Part of a small language model's weights: MLP 1728 SwiGLU, no biases in attention or MLP.
MLP neurons of a small language model. Each row is named by its layer, matrix (gate and up: input weights) and neuron, and shows model dimensions 352-447. Each number is 500 + 40 x the weight over its row's rms, rounded and kept within 0 to 999. Numbers have three digits each. A neuron's up and down rows have the sign that makes its largest values positive.
Before each neuron's rows, "fires in" lists the words (lower case) most often at its 100 highest values on Wikipedia text that the model never trained on.

fires in: "captain", "bishop", "director", "commander", "author", "lieutenant"
L2.gate1427:527461522509455520488522541499396443544448492489569525429523438519486428523577506442563503480511481500466520555467508498457597487492433554477573481477475451499503513446499480492461538513485547483556495445529530546495497507533490577469490515497422495509610434475542449534499451564483485486
L2.up1427:532519521565489520523465552499443417537498466559533546484556471481434618513563475479502510493514444475497472463492546521473520529455489488453529506536491515446601463491531512488509500512493464545525594470510483502529509499535589574540538551537473465524561501511532465502485534541460360520

fires in: "such", "known", "to"
L8.gate1672:559494517551431506465453550482503451527479502485575481414452489477475570504496501498499540484534540520535509458548556541436473572528493479483496472489512482484488535464475537507497516508480548499535419474575413507447503410497485492493480380526453516572518463510486524550614486454545462429
L8.up1672:444474435538421509501517492555489536449512499488509431460490439562451552421511505445538513518493538528548458469493532500500440557463436522442500522508514513498535495413511595564468506449490562536502517523500415451495506468520492476540496490439547406528487430512514432539546443506428504548

fires in: "were", "was", "also", "are", "used", "is"
L8.gate923:455530484500490461475446534507459512493432492434443519530470545508485543506521490470469457486533490513501556438475466567482533476545553489503512504515518486514531395500536474513508511505452469500497528489494524440544544431482534480425492554552490458505512470435512521502506477441580535462
L8.up923:413578505503465457488462517535502462464531534484512544558520481545510454511522409408484471468539516484495555430480489520495488482498488492478539498479483538489505550465492521460510422512499591489445432532503441508571543426438469450492513550454517477465565476506428543469474516496541598505

fires in: "guitar", "guitars", "keyboards", "digital", "programming", "bass"
L2.gate327:464515526493529455523509497559498586464485490542437549517463433501517522523489522489539472559487544431520486482545547506491502417502520422498489489502519409493466511478554563522510495466495507466543506485449477500528464454451448477368531468481429531511487494465440476479553518565441513540
L2.up327:508503544467562537509498513613474502476542440546455538478547461496473486580521527439476504486493502421521500504445480508507507450517549425459527532473515465544458497440596605493537489462464490488470523473436468532561441475513514553416530483533478490462399535450461485508592482530445525481

fires in: "9", "29", "8", "28"
L2.gate355:549487488494497556517526502461479451532509511516521419491525532545548452561494540452497498449516525471483442486438569489552504522562494532439438465516500426426500539503535445509464525501465620487522536519432475503434521449505502498528476550514479516453504413470520535470512480475505514547
L2.up355:523497491564474544512520544469525467545491503433577432508472544537546436486474500523499489532518539475479488473413494493519477580550515564422478477491481512485501562540524466489518526440474501463509445490575455480476576532466512524486468518504515475474528529424499511508509508491535564473

fires in: "born", "early", "environmental", "under"
L4.gate992:437493487492520507541454500485485498580496453468571519571492431479541491443488476461563537484524595436406539532524409526535512477483527417491465478558460581473514473601499488484478436561476499551438525526602441550463514467517540450496471501519464521551480508509518542514546466472527422489
L4.up992:552519531529534561546546477485539479522457453519529495595421457423466511484502485516570451470446495499463532499520438484557467481545570504493454538496475505484518498483571434489498515508512471507498474477558501547516480470486481465509567456552539520575500461561534525516424492498553506545

fires in: "this", "each", "only", "afonso"
L8.gate123:502570458489512526436519509454495448517504501510536469518564425509457470511524495540476527543435574472522518497502473539504494480498457566489490515590575549435599560479479443495538479504529468519506527578480441520480539462496515423501568488481527446495517543489445469529537509516509491514
L8.up123:493547482548497465466461521505436478559538576554464483481580515531466497535483457443517485469464533525494566511467517498436505526495488468538559516491495472535538477447502501476511472503577549516467540455524526513519494507459564507460471486486533469504496444546407469546511502482575557505

fires in: "one", "fourth", "three", "third", "sixth", "second"
L2.gate55:470541552548545562470503542479473450449443452501578516515486489484494534526528520510515502481590516455499507556522495549454553491416564462409465550508486478473462487501444544506510507511555443486477552501526471433480523502506507424540489564529554536510464510522532473597467405543523498528
L2.up55:502475541534504509496501489441518493400492505514506506519472509464444511537481487525503472461554463476488452608513516495429540484430478467524462498481542537503488480530519493474542478488514501569493529523511542472461554483468511472551496521526501526473433555541489467643471447502559452527

fires in: "as", "appointed", "vice", "chief", "deputy", "head"
L2.gate256:494447475474575503497522451500465492487505558528514510528480481552452527454504488429517445475538501505488558502494568576489529557532434557566499456490444506452515576433493538479456505516487555552506480567552490494511476471508502571511505483514516485459448538542469473468492502459436452512
L2.up256:476455468517616513486559528554478493481511508544544440513465525557511501481497480414505434526571575518491520497437599526530518531524431530508512446502410463438500595514516546495463468565447524572544448505481498491533467466457451551516501505495489471491478513517473453462498491489451543524

fires in: "a", "is", "an", "was", "of", "by"
L8.gate82:501536464497431507482449469482514495477555498456485514512439468520513545482481424564451549573491553477495467398471576499507512540486467519435503525525492491458580493484502455546486496509494492560486500491476537472482522509525451516538487462559494419536513473482514490433528517494522586436
L8.up82:494526539479501478413498448462453504508501531448500548503448469536582517482484419477492477529453571518491479480467557499492605537505428523495525507550476491591549463491471543524479545508493487520479527439514487487495562469482473484498566501504492433479546491533560442459494458514509499472

fires in: "for", "among", "best", "forbes", "category"
L2.gate1558:461510539524531493521509537488515561560551506531461369471561507479535451497529502507482502513494519450516520500445538480508476505547510433504557504544503438502554511488540479515481572525519504479403549508518549521545481444493460460489469510550480475508478504552499569519497447568478494491
L2.up1558:440439526566567490517466484431518531546461443502571378524530500501490519482544500533457486479492499495508533521574540506502486456507534517488511501524469515484540564458536508556449525523575523495467568517487523506468569485493419444457489467524528418540477476464472593491511458527464515488

fires in: "of", "for", "in"
L8.gate554:462518445572474475476583468430468477485522551538475507560471533522488511520522450494504532539544523439423445492447422441508538475443458471567469489521495500455450506439488483526554498518474533506499473503525600474552483531425504483530428446495485486434509495481542451582487477493505523500
L8.up554:445488539505478524518439497505546435522554554470435486464457546566475482486540493559507517589469448551558518482481498547499513489461608458490513491501555554444511455447500512502429476519503384503531520544507510546537501509462471517480422507566489462514514542523461503485481575495552513436

fires in: "one", "each", "both", "either", "none"
L8.gate1455:512535502550500501530554509521481481524453492504501510492555406499474497585507531425468504450525555430456549576478487524475480552495434466561531543475460487436534579493461429487495476592543502401433583499535460466522474522528419459546547538480506520544551544499569511517522534487486532484
L8.up1455:450500461486426545533513501514504461577494452369455532506455429569548496494515580461464473489467510482499451547477485559537489520502457464554534431534465507525503425478511544556498425481542407468455496434523535520452494474513545469534556516525518459484491487470487484528461579518499436532

fires in: "center", "ford", "nacionalista", "director", "democratic", "directors"
L2.gate1300:496535564498543495456445519515495502441503504471475481443487508460505449303477538472552515514447416455504494489489540541488490447469453536544476553551514552516560540447391492530484528508508475507466450457457450428515518512510516538539444470555468509487536458461505525496518478494429583509
L2.up1300:477435548442502529500477541542489520478455500485495483477450523468550468434491517464506561544467434465504462468484466564488556478489431526496455543537530461460481531438440520509485485532490530556466498507442490460477508543431515522537497522544488516430559494443501535547434428505434552504

fires in: "born", "by", "on"
L4.gate1176:483531520481578507484569496497483494455454486517464532422540479416550468482529492588487565514490538409481441464608519531488521504438446566471486455558551533520583515500554572505412510493518508514459506465439477443513478531501513472475463473518515502530456471503417503484429459510502504496
L4.up1176:501541452478588491544474475539490472525489478498524510398487519450451508445484549466531507513544457434521480509531505479401559540469472506470514520470576438420551564501520578513513542521521483516471564410513455485507446510545467431503505481461478402583485513520484457540528557521580459546

fires in: "entertainment", "health", "sex", "security", "social", "jewish"
L2.gate222:469435478567481510416445523499455472500519472500494534459487519445486475508481493482455473477490533493614461501481432548507500418464493411503464544480482440489504442542460550488474567505501484467442486507485511500478558504534473471472502490465520503491463408505467532487523498544559478468
L2.up222:513453498440480527431434526453490463468494520510511597495475482396470442536446475539469470489502495489595486446538584527461495391431499430476431508466507457513553409531442524510502487497479495464452428572524534468469524505536436460464532529485520461502480483487458503444485503595554500457

fires in: "around", "very", "near", "march", "approximately", "january"
L2.gate1643:557476490536428455495491482384537522558503542559529533441538514509491428496499406445565491555475529486558506540538560455473493604543502451500539525516518511415468459522454518453538503577505527441467448475493463478400538482516474500567506505492511559511489462456515483506449570506489511515
L2.up1643:487454421483448488527458515569500560480475491492470480495568517587462538476515487514519430490449496519503529439468491459462524503492521527521510525487403534522488571518506506436513486552547510506479423531526524457490513484475512537475457468502521476472465512504447555474535514528501553438

fires in: "being", "be", "only", "then", "often", "at"
L8.gate1258:496544481565495511504543546559466435440498424471481514545514478500456497463492471463484527459496548515510527412446514545422580540469556466491511576552581524500474440511486520472521555500480427566439481507538525541510399510487476478531485357500515536502426448489493490516522452474558517549
L8.up1258:524503520522533497493552501527490486521544523507423492591506510556532519480506488568529496526473464459453462466463562533467459520455513533479548469448565543548545474549532516484521503540505513539523543524562492549460496471530503494546539487480570462491570541583518532546436579463496480525

fires in: "second", "third", "both", "fourth", "two"
L8.gate637:517485481561558540497538481475571551511481494476471482493518467547558570544532525481481518491505526474472528410524474539463495496469557542468516543500502528479519505468449464469509511478434511467513476512516459475464515506626507455476551523546407517442482428544516587532455436546484515527
L8.up637:477507448516508430504548570485469547485500528428469508503455459508475582523535503458481486450499503509528463545431533544494432548481515458447491477550501525525564504469451481520534533587517511449505485505475430450408474482485432485552464534432424475512530543532447472517503506525486475503

fires in: "it", "this", "method"
L2.gate537:504512536527459470500503517480517445541529567506463564443479441465490451402555565514447543463543489531537511470447513509481495522457517493467550459573507509475489482526482540480452565497506424460509455483499470494453445472490442430535522472523511509521456494534489480496499462538500432507
L2.up537:502589520435443504441409403540516508537512528465459474537512516444495566530493499483498471553498541471548537538461462448467531543532446504551476560498563504543520497521512533499562496475502503525443517492556487485492551500504471596463580481510496466467495493443514515459536506475516600497

fires in: "and", "byzantine"
L8.gate507:483493454570497521535480434461429395539521548522494568517519423484518464515462464475508498481479441475508543545494456450501481537542470495543492462576481487507521486445568558481482511493479629520501524554513498563514467541522500517505464454487536530530467527523415483528520554504433481513
L8.up507:456445522534463515458509513424439449503519479425458545517520515473464528452497580541485520534466446452460503514538496524503545535538494439397571520537526459447478528506441478469494534474459532483476541500457483499522561529491425492558508536514494528521486451485498473490496523478479491499

fires in: "life", "family", "born", "personal", "father"
L2.gate666:469500570529550536501578575533471474445490507551403441479501479503482519490431507442441460494473447442539562448539530501463481487519478500513462558467477543500484561554471537485471454536527493486523502502509485492527496449467495518452529475482575463479533500487498454524494504541512443500
L2.up666:489517525511492525513535578453460510475465552552389541496506486498515473480422523431484518477492447498544539479530505496469504472504519508496431532472489471484524561521413480492498517569480458455522486473514448452481526489535473476483489539447515508582534583530474519458515473539599463491

fires in: "as", "by", "succeeded", "preceded", "of"
L4.gate7:498468502511489488481503458447455480476514499505419472495451489547427522577498544555503472554555507499457527506430517488545500563524481507515482521531486485469461453465493520497468478527541516518514513545540520465545471506528524541527476490516506503461471510472503484439567523507471507463
L4.up7:435489451518494479443493465463538521418492522443448492545477456471495481480462486512549473487518543462589522474459505507514466501457450531477516481599509458522451419486511495519503535531478522536526557427504393454506572476493542502519483472441502550486497525510396478548483478430519488464

fires in: "january", "august", "october", "summer"
L2.gate280:495501470542466545467457513450560459464453529382463490530423523440570513463502405542516559473473509501455520470472503520498549497539505561479503510432547522477571493457466427568501521401465470545533519526489509514515493497577492515470524536552472433540517457452480525531517529463445483550
L2.up280:531555530507479556481444530493499411454423545399447519506490515484570557427512436562579568464509534487500533428496534576550475474500577496509484516409522550516535456554488527605494506429484478555565451471475473529581473437543483549453514542524521523571531514482498474469501485473469510545

fires in: "but", "while", "though", "although", "and", "who"
L8.gate25:517531455469426417497528506498536465543458546422548531543492507623551538546527566562553552401471493546527502504582517497455469543490508519506475551520557527478583457463463529435545473486444509474547518553489508517521459486479511530501475416530484455461482474482530543544458570486513481520
L8.up25:537531530554491426532514450473543439463418461510568451511439480531422477417491486566474455485541464510547526494521537489529544530534499502493525506517531575467583523487434563592449506475462512484497517445507532575522437536487502499509499511471521531486500550548518485533527548531405494486

fires in: "as", "assistant"
L8.gate1260:514526476472487547456478488454548490506459497568497542508532520509561489472515548496484451511563491535538550551444458509519537505481471553507439432447536530460505525509534510498471492532440460543382483476593466505483512503512586545500493513463528555496541459502466460431496543443515540504
L8.up1260:467479499510532458462470497506442528476465494554541540536444481500525498485543556479492525513539483528543472470521474503530498537447488548535526453515494425563510484458521533427453443570496523520470485495487521508460541504533491425592494451556472468449444482478495500513561500487484544448

fires in: "to"
L8.gate140:413529495595550438379589447542587509437474506464502432545485445556497464458481463477454542495500533548482527432480551503445495540535527491482572492486398550434560516487531414528491482471524426467522491481509441539501473519485497458537513542451457504489464457497519528505515516424529456474
L8.up140:463533528514495497509470540430477507453490509480453475388555477484549546510489448491557469536486524514512541435503540537508488491517426483490497540505528500500560495503493554540550454528570439514549481569512568481414476463519432469569466406509586500496479532422494491465539504583530424529

fires in: "four", "two", "three", "six", "sixteen"
L4.gate1330:416522555570549520515497544451508479513460537548511552524524556460484503573488555499482562498507554515553526455535480558463490430455526495509516587462512512518452497433453521492543417516537518432486487553506487539464471513509492439464454478518446549505527498493440492498499409480534465511
L4.up1330:400499488534431493481501500547526461491518512499497520468493526497443600503496544528480539484562484522477539498533515496507540487557540505437483477543537539487476460459480526532604456468574543458516517535487491409436496499534499512476497497466475521482526514473467488483521529427510533536

fires in: "during", "at", "in", "win", "being"
L4.gate1083:524536507523509504616516485497522496478478493438523464495473458504488457489516472531463527438518474497415512466528566513487530508504526548497509535540537506578577478501485438431481464556527424511479575462505495519528503558517508553478504514464570431484439484516491522508493517465437459546
L4.up1083:521497507538493505421553448500535495548529505432567556478480584536461528495522579522467598492482503567531435498459499480606534532461492542444549469539499523502494497527540500463447526507455512550515509543495503505467512492522454510475514494486558453576529443481503593486502518497388455477

fires in: "road", "railroad", "railway", "section", "route", "line"
L2.gate602:506544513555532506450524533550584490514511533557531507484469497498476473493522562575427545505476530520389538484474523515491465487480545501517456508472495471521510559485480503476454515509500467459380509489462471517576507459481494480510519477460488457450460477440471548472505555549497482488
L2.up602:467478477508532463409523553536550482517494430585537507553495464447543476463525524491460613521478524460514510459471496472482527470509470456517539469520462453488541450566506468433484509501512475513508459427439501570532513480501480448538414398547518486490551463462472540529478532553462492514

fires in: "29", "28", "27", "39"
L2.gate1294:498549466522457547493518535457444385501482519507534430520462530514535489521532445414513502431468526441471449542498492563526474547505461507445544488521470571500492515500524463557517495485512490499541492480445488535599503453476458506486427477501558494529503456467499478472514518459483502527
L2.up1294:564470477518490545540513525468483533505494556488539487496457524471490471521518489509480515514506533515503473503479485513490457519504439452431556431654511518434554605477455479526427527480529462461501494449457468542503524465526522514562455487470513439533433488503546574504484518432517518505

fires in: "such", "early", "far", "many", "scale"
L2.gate1019:491508431535506531429506525562553451530510463494452542546518491454549479556535506546460504509473533482405473487531531473513470538473558529479497522399551512532464531533594504423507510536542519446554419446503486516482535488550485540468487441552406519530496530444526492508500532558462434518
L2.up1019:535491472508457517552481492516601477530501529514568555508468473544542577475509495532493519458493457502465491519496498517496500505482512478538544484459510531525440554462557450461515569500536547454490468512511499542455575480533483515515395434559455568460540513442523510513560496498489451466

fires in: "home", "open", "s", "professional", "cubcrafters", "cub"
L4.gate436:463548463552478494514564490509490490484549403389534485537461493508521500492478486513529580519528541506534470455462474495498518477446483593434495548538449474468477423498489560538471472497554535571577523557500499420468480463451482449501560466510483462468457510476450483545501473519542457426
L4.up436:475521491473466497452541507489449462507562490446492525512480484563535569533529528512526519497503500482484541541520528399578449523556448486505478579486560527512485454501530543467524471451462432529503532559498487481552463552531409465523501515485470502525508527502485456516501455522507415433

fires in: "only", "but", "however", "though", "sq"
L4.gate1300:539537551509534373531508539488458467462583511563442507474484439420509470471487508509474552468451535503451535509456512541554416542448502625561500546476507516521508533488443481443480508458500517445459473481514519496538500430485487519534493494465417623463563497540562560530459560464529487485
L4.up1300:528489503505588496501454476559546450528516534532463503517527483463486493560440499536491388443484382535442516425569499522470417515468564521548567538506539422501565465513489496509556513508466453547486531505412457483460437453522496446507539563590488473506473554486520494506586506529516573439

fires in: "as", "with", "along", "assad", "assault"
L2.gate898:366489570561496529526488515466524499485492457506515551477500544470500525476451502472511609491510526464520490409423498500426434502568481535499532473543519556489524557500482528438502460424488520464509457487525533519470578512530520573583459490503507557445503464511524528569450553448532571531
L2.up898:514428564523505481476510484531519524457499430600487521451462517490575500499488493511493460486537495418456580478544504482472385459469428530504499487487445482535550553512500512436486463483521561461532529467516507525452503454487442486585512531508492474472467439540603554535515520433552505585

fires in: "and"
L8.gate476:517498447424502520506466492463471478536540530472482468473538509474526487527540504504495478486545519540473504516542526450525549527463388544526463461488460505467476418548530522458514527443479517536480490488499505503452476471425495506541529443489539523505457469510488513448426522494454480520
L8.up476:498478448515493478478474563429461432529428508457508464546511484512561479488535466497501530527586508476462467563470590463575457491537457518473508481539488434439484445484417490414562468515538450547521550610457484610546563475485546513555492500498519503504465508577495484529454505413468558520

fires in: "but", "however", "though", "although"
L2.gate794:520543552515509486471496545456522470510484522491507522462529517518505503469473530480452524476441464488511496526501547508508429566550406524536450493475533548540513472548452483467476557570491538513538484488497514568469522506530457515488478506519409525541486529545568567429515440545538493461
L2.up794:543491522483513487448507510544477498525500482520571522543617444503512558487478535459526475484475529456511475526491515481489488584507440505547505528490480518559477489475444463477505477510474502549551441550570528576547511463479478472453510512469423519497474559505497474481536423517521450469

fires in: "long", "southern", "short", "northern", "white"
L2.gate1543:485539562475523500557447509417567512451561438551454556568500457543460478499543527491533493406572510476453546498521458529555601481488485569521511470507438484464500500472499434518477551487558422462514524514516541519484546468518485475482509509662587482488503574426418494466530490587521481529
L2.up1543:525509534474517494520467497483545502468543451501481544590478464562465515537517556509501440410576530459466535401529461551553565492461525532530543496556423491460518503497477423504492503513535428452498475494513500459523544492526493481503516487624570475504522525436411494446508485602515510488

fires in: "album", "with", "recording", "records", "single", "cd"
L4.gate808:549523520506498554487434502514538503583483501482482492511477510507466474473455545467563594490469467479535541453526501553426524451416521496572544538458514466520537481499505563565544525556467466461480490455478542485397557514466478584500524507532444510479566496527470480475500503508542553434
L4.up808:519535496499525488497526508503569514543513486518495538570587455470479501491509606461575588500481485509534529502566512478447489530501461515531415597520529554522476395480479525490474472477606492506503463462453489482481528451547502537426505524477473526506493552538451535452451482516487428558

fires in: "of", "among", "are", "across", "in", "were"
L2.gate1258:453583559440533480500459521482530484483531546484430458558519515517538520537427498509488474452520443576591519516499462441529538456505462478517511489526481452489581498430521490463506547589551536585486499468458450539503411420539525471498515498538420562512456421466487547485483500481477527482
L2.up1258:490475572512472456492539468494445490475496493516484510493501521460539458525470507528532405526585545517537563594526494507521480531598536478594542484480520517496517487508537451525600468468495499527466480512529489534530446535514556497468563523509498480553510551524422557482438535616461482501

fires in: "born", "early", "february", "earliest", "origin"
L2.gate635:405559522509470500493528516516529614500513488487533495564485462556489564555503450537464457524474486494499492539504363531516453499472555483501522538529591513453549530439530457480484494528510550445429522590496529496472482465577503500456501518547524448505494520479515579543572481446569479517
L2.up635:489523535456501451495474564516467576486510448519525470561566526541522438545447488415576418514534495479386521480553520411515473466538540449497599508426476517445459516483510435466564550434506569552490594475497467519534485448575508493552543506523459463463477526477449530462527495458519500560

fires in: "of", "first", "over", "for", "described", "caused"
L8.gate533:486449540545478420473480532414523523512479475492519372527532506485485536597491549471511537429510499473458506479455463528536501399435505463482475550480481539481483546522490511481502510504462473428423442520543537385533430527490512577524441542537557516484517425501508509409509475619506498529
L8.up533:464456535510523483517519468535580534496559547501514466566581462538396556576449552478444503502486468604514512460518468486533524442505529456471463517520545479530444494556500566517504526449407478494509470447478498507543528548492427455511606493467486530595598469506440480539489475490543499570

fires in: "due", "according", "following", "further", "as"
L4.gate1662:486584468555558535457514477495476508468504521472553472480515489506490510464465496516538487443470529444564503532496553532534489556488519534493546500566453478455504538537517529482535473482500512492492482501486472512512513563484495519563517495475459471536525481516470490476479600568527512499
L4.up1662:498468528482615490466534391530536475466493534489492620413483461516508558500505536474514521559435530445571474527545465557492508596507539510546539474432586556532546557509510505447492480500583478489511515473516533474545543532454517503474469478506523483555434477543542466446532500478498489522

fires in: "served", "games", "use", "serve", "feature"
L4.gate173:503495502554475515531548526492484465558555524502440471483437583529508452518533507451453501527491550505468507534497487546499426493520574567510402517526446539525452474475546464452581499502511493470508442518510529538496478442558482531500518540465523511576438505551470498463506526507412525517
L4.up173:489458529462433522517558443550528454498522546493479500505570520536544506492497481509431411509516458518491522516479453503550563478585509469439445505453431563492467541444500517533436498510482512568480489521436528470500486412484548455560540549518525456448514519465495495565531425507522455538

fires in: "western", "southern", "northern", "eastern", "modern", "upper"
L2.gate239:527518565484513475506463564533511470514448497561449524517489527509383476553468557415492517465541477505447594502471448493578574514503546505504496444489505479590543577539541474589484577519562524479482468534520517456470502477519523480563481419499501482475425501501467540496517590500510488502
L2.up239:561491563484491491523454489504506498524477486555471462508441450568458495473493571504463476451542422513494530459524481519516555473515572474519532433489524465525524528525512429555518547507547482426452563589515540483477510436558477476495567516497489475407444512478476532481458601547552507510

fires in: "single", "songs", "song", "cd", "guitar", "bass"
L2.gate412:484514502436518469453521455499541513493446536505524513531512487522527440508523507471539505502480458461490496484551515527523459447461528474518497477498542486544446443545525475531479517505488534489557512472547517513398505563572453468461521484474492552516497488472488493467506464544462510482
L2.up412:475474548449505526495465441517522502533501534458518532553525479448533481457521541460472507484495457457484503522566505497551434441524568440589491440556533523543468435529492565563535492464465508482490513473533478508439479506583484475458505457496501514468489467533500469529505478470456530485

fires in: "railway", "railroad", "rail", "transportation", "line"
L4.gate253:478420469510518542493517451598482472572575529505573580540468481488438528480530477522490532499468464511544538463459538520540519494426535586553497502510491509466461516502486436398508506455456464523501530461404496539545510509515525471470464542514475447437533400494427537538468555479485456505
L4.up253:532420504473516527503509476537495505494562525428515551504427476523524515450505434500469489522452476488568490426520495499491484527476511527530483538491490474436560531553499506424525391450508521534471488430472498528534538569550509474481466538459561522517558497508448592519461578537526549486

fires in: "career", "life", "biography", "history"
L2.gate561:441479529476534558477525523470453520449474517483483550475551512535443568523475568508517510516422523518555510485504508511511498489539607545510427537499539498464449453479472480409399588515536509523494526504445474466518553524444490511475511468478430504549449481536522430528456439520558505470
L2.up561:482459532524529518515507492551420435479530529485499517486496491461538525446479536553543511499433508556465477528498520479530479467458528509536473546490514466457455525442492472465431548555513485527492494567495501521476559512499496478437518492511463536485480527579569428540519485531514492481

fires in: "a", "an", "was", "is", "lift"
L8.gate221:394569541551476520491539459545482513543476524468497552434496519573549506503506499526543456516544504547501444486452516406490508514472520530521480368489497446583457519498424531455444485539499433474492453484507512480555473521521443481518470512574463541449519512554495491505479497437525502510
L8.up221:502447468527509540510520484453477523466488451509502496459470502379560560483506517460425503522492510500504454538496534474442481542515502523557528490462482551475506452545434444528439501526457520545470523482527563525571480451386547532469539487569472504506436552485492494490511492547484519473

fires in: "army", "force", "forces", "corps", "enlisted", "rafvr"
L8.gate550:533405486506495513511499523450476471492418578563479465476503516411536512571436528438469499485482511521517502474458484541531537447512459509501451500517516394512439460520527418495497558515508558494526488528506535473386505470466590452538532517491565534547486494475499495565563476532483477542
L8.up550:528521415504591457456509508490490536489510582512478449491495506445542513498470475532506404439433456493532454458426535461528505514579466470501466510568512483560480437493492514464562578468554527594538480489541550516475515581466494443537436490520488533427520520537554440542562522540531512514

fires in: "along", "together", "joint", "arranged", "broker", "covered"
L2.gate1315:605542513448496500463521480519487483582518540426500537504517468511535549531471578444523432454548457486565577486482534526437469449478518579552479467528533525453533480577457475575530522477529491448397537484482538483469540454546471541623455443468505539453493465491474547510463586539491485472
L2.up1315:561524507443498492418515471501537514565528558437465505501500533522541524499468545432552472513554498512520598455465460530453497440523536599573469547489459471472505478544483447530505515557523481468480508525490507512469469466559512573624498476490517569473542408516501503537481617559448496491

fires in: "china", "gold", "best", "chinese", "red"
L2.gate1381:552537441556479503486504509537540562534549527505513431503556508533445569475407486487529479502531554454516552541438491464492469441512533436546542514542534493477469480508544471534462532552523515460476473517515411457486534501514453511499456422512447601580518508491496465531510430460467596502
L2.up1381:543505474495482450563442458459519541567522509495559509459540465544494494564468479575525417497529530502534539505478491524551470428511483433514523553482531494486436497468512504574482550528527511489507444471476439460435510432486590504498476452469484580480524469513494556573462446456520467525

fires in: "as", "when", "while", "following", "although", "after"
L2.gate545:487554459473514540485516567466484525449498614479496473494549522508412501504496549424544506482532520473465476464476545591547537406551578496474486569502524475505436516474515514464522512522502485524578508474487474505561483493514523481569449432493557542515463521577489469450492507533464536558
L2.up545:533522444514462481545516504499519440474528565456541463483524474479476512510478471495538553500534524446496499517551566560409469485588554507509502473455508515510533504528497494462501438438479457471544481485498515545514469543470418515567457446456526461462442444525583553513492525518499567465

fires in: "singles", "letters", "songs", "notes", "tennis", "literature"
L2.gate514:493523555468514415475508530468500492495517533515518518505514481482508448545539480498491467510541555491392537462572536471552447521537548523544543455555476488471495478454505459536521567491473475518464511477406495542479446433536497524492523564467549528413493544502477520511505471555512458559
L2.up514:441486576485512545493508514515506475467561507467434567487532507522554556491461463523551451499567537482464471543508420476451473450564587508479525464487485441473554503490505423562501526561473479513535400498502458550511488534485378489416518558496441543433483526536486561527515466562482489556

fires in: "present", "most", "only", "final", "last", "best"
L4.gate1704:519519517597486459484475457481550426507521402549496514549560489503471506589481445517474507605560457513476478565476545509534502574516524523565515541484466454485522470472521475464535531459515583559520454491479495496567604549524531477485511519566476549473512515577533563531514505458479494443
L4.up1704:431567494542525511391467448552499463561452441544479581511524560495472467474428504459474510489445533459536458567488490481528535573504496507538435456474502499529519601457474546593499534494522516458506489533538515527537522550471482509559518540548517481473518601530481532512480505538471526502

fires in: "southern", "northern", "upper", "western", "lower"
L2.gate249:505483558537562498564430478512513486406417493551448538464454532486496453556479497461519517567487505489458534498527481474508462517515594479447504486529550451580503534496531492570486563545544534515530465477498449448497534482536503508507499481571579431407471462529475479455540520620505511509
L2.up249:504471499544541426542414520576513494490454537534483561455468502549493545520456488405462487536484505520475528471611467503459471483506602504467551485557545456508555527460509452527417571508542519467534532499483465479472485512595483498540485473518541452396493465505494523524571548605507516463

fires in: "of", "among"
L4.gate1640:539492500435476498507511500436615533550526541483499471500517452499496554467505452578500555512546502490530505596563481500471498543534503485489493463497465517512542523502536537558440542553528485452483571475490480470518495457562507538492478524484533436506453436505488525533476447509438506483
L4.up1640:570465471422511467520496461490565489476535547411486467500515531489522435465490434526476431529535483467518523497523457450539533556524535460504538567515582539493528501537528544502458541451541488554495518530464516460518472484545506504464408511505502492469442513555473486499486492461440474530